Weights of a small GPT-style language model, trained from scratch on English Wikipedia: width 256, no biases in attention or MLP.
MLP neurons of a small language model. Each row is named by its layer, matrix (gate and up: input weights) and neuron, and shows model dimensions 0-95. Each number is 128 + 24 x the weight over its row's rms, rounded and kept within 0 to 255. Numbers have three digits each. A neuron's up and down rows have the sign that makes its largest values positive.
Before each neuron's rows, "fires after" lists the tokens most often just before its 100 highest values on Wikipedia text that the model never trained on. A number after a token or word is its count.

fires after: "u" 17, "+" 12, " O" 11, " U" 6, " pr" 6
L4.gate201:083119156160148122140139118132107160123154177108138151175171090143101153139092096107138120108094139154119089122093116123123102169163116130084183165152113137117132147152104123126109121130155087121145145115084140127113141112143153163158091165146133138125121173147108129173137118100107107136
L4.up201:129155101104122111104181116099117109125128148138151125138154155141084147166129168143113088131133125132145113105140134118128117119105121140079151169131103122106093178187119134100155142135150130077168162141094142134156131091136148091116136116135117157147100147131140165107096128153119081144

fires after: "H" 26, " h" 22, " H" 21, " wh" 5, " t" 5, "he" 4
L4.gate635:122099137151159107099132168142130143118180099141137150106100112095138123122080103134151161098102138115116090127129126169145091113123152163120173151151120117170149145106092168156099105134151156155136118128155100133146143133095151115135141115142102111157137132099131076133134127110130150109
L4.up635:128067151125143104109105127136101144124150102149121162125163133114135087147084103128090157144138100128124145133118101123094159122163103103120096108103116105130150129165116118163118169138095122183102151135123157141157129117188140141164103142163163127126099151112116121115127137144155074089

fires after: " S" 35, " M" 13, "s" 8, " Ab" 4, "os" 4
L6.gate381:167104140142124154145132113120128144127131148112098139113120151132158108121166151147136175102051109154115107151113165129123100120106167110107088143126110153144112140113123107175125135131117124152144137131122130132127129116149126084112137149149145108128127129161103128133132113115134122065
L6.up381:106133135146146097118134121130101126115132099083154119140159166122159139147096092075120146107150083103150091156146138097139115163131140121113103133100129121178117172104097145102106105130105144111140108111116102101122098113114154107142097136103090172118136134098114109176118111120147118105

fires after: ")" 29, "als" 10, "er" 6, "ist" 5, "ar" 5
L6.gate304:125112140127140093152126169133155108075122136124121143123120125151152136150112142151166126131099123104105138150150125157115118144152161154169112135101123126130142145118089151167152158108098186139156118147130098065145135101163123143153120136156141134146109104128123091087113120156132092124
L6.up304:101144149097148114160122112128093145175123108099153131117063165151113092165135115121131137107106153185151117094129133132095148118110138156104139149128153137150121103110124142139096107104094171107089099105094133107153133125213131112138071129114089140115120127124115134127088168127124069143

fires after: "it" 15, "e" 13, "te" 9, " e" 8, " b" 8, "o" 7
L4.gate418:154138119109096145141149123117132117138071103109144150146146116144069132093169119114187158151123168135105101126141116137119156175102078132108157108150159097143157112134133102154102135118159136172160060140124135155116109146133107139088119162139145141130172140122124136114122117080113148100
L4.up418:110104125096118140175123122134139124112115091136110107122143109146181152140125102123114133148148138134112115121120123115090097124097161136137133154123107099127145075121115155132159111144152138100109129131137131130142156166124154098102136134143138124144162133082131106120152130128124153098

fires after: "ad" 11, "t" 10, " At" 10, "ic" 9, "ist" 5, " Ad" 5
L4.gate373:112136128109095114156132091113116098098119125142127103106098134160147147138171129146170120147145119145121159091144161154108087120165132130119124138164093164124148161128132142127175134110113149137137160158105140134127139136122150177121115138107139119088123130145153167115095104145132133082
L4.up373:151141140140160097130119101153152136141118165140151147118125170123100130142088138111138150175114153112136152151126095121106137137134084130127127064127134128133142185137133193132109096123169163123156127109108110044157147103140162144138148108160107152087168153149112141143161103114171105127

fires after: "ers" 18, " b" 17, " v" 8, "l" 7, "r" 5
L4.gate421:182098106142159125091191118142110140122104155115136154124158119145121129127156102128103094122167148161172146138139129136116111123107108116133146100145085151152138149118107123119097141073094149097117125146122160107118154094109060128151137152122100108114168158120095116150128116131161140110
L4.up421:128143127194118162154118135130131114113157140128117145112115127133208201158140148136089108134131127110169152091152131133099140109094135123127152128133135121104131094134139139142171170160133111148115083123115124138124146110186123099156110111073111091125157137135167123139089089144149147156

fires after: " University" 20, " cons" 20, " est" 12, " Dav" 7, " ind" 6, " ev" 5
L4.gate34:120156123104157122145091151131140109178125121098134143129091128142116177110159119100147126131154157125137132108116201176132106163125141058108134121092151135114102097141136150119145111113134136170162118136125137123148094123125161095127156144099143165119138149111127157136145110163132118140
L4.up34:170114121152112148123177121121161162148127121148122138119096137083106143206144120093115091142129138134168123118088131142144150133109099167132073134157178106117126134112156169165120099098117160157108141129161091137125110179166113137107142126132100170132151095127109101136115140102128136201

fires after: "," 24, "i" 13, "a" 8, " st" 7, "e" 5
L4.gate218:124097155128135128148127112135149144146101137131157080148097104124067158133120114109170138127140126116109165124090118159161093127095116156118098155168159105138110153119076142123120103125115092112136128102106093120144100123149151083118091129122101141096129131134140122151099066147149148103
L4.up218:130092111166129118114145096174107158158122164106118132137113157124128127125135132172179106112098113161137156142130122118134163092155115115136093119181129144116145150145117121130077124142105101086101153119123093094106104106124130113135171137174087136123120168142112063107140125137109131151

fires after: "angu" 16, " C" 11, "S" 9, "C" 8, " U" 6, "ult" 6
L4.gate651:147137156110159141123123130139128100148136090140134134145087123157078115132117153132122108124137142143118134160107158133143134120110150121119113161100116135083140137138130113118088109132152079137131099171138097140118172161170089124091130127123107125062084110154151115156097089159085149139
L4.up651:140130121150117090121114129101095137126099110083153123123147175088089093090132158103156134123113100122142120157102109136113107119116103166124114149121112144142117173089137170151101145112155111140169117107108121149131129120134067099139179099131181096120105125142110121132095132125142175128

fires after: " t" 38, " v" 10, "y" 6, " ind" 4
L6.gate78:150125112117177113148100147131158115143069107112096141130108112113164154119143132101139098155135106114092148151143143151150130119077154089099100120158146091151099149147064131182133156175147135120127118178147136110121145138115124097106116143138142152118131163113088151093117124140136134087
L6.up78:109113141118155133057103127118142139097097137125119115092139090147150191136104121136098148127093084099104068126122136140091157173098093129128105135086128113080143119138139129134106089108102100142167106091128093159161118142158140138126121163139141084159099142152105131110100119116145098119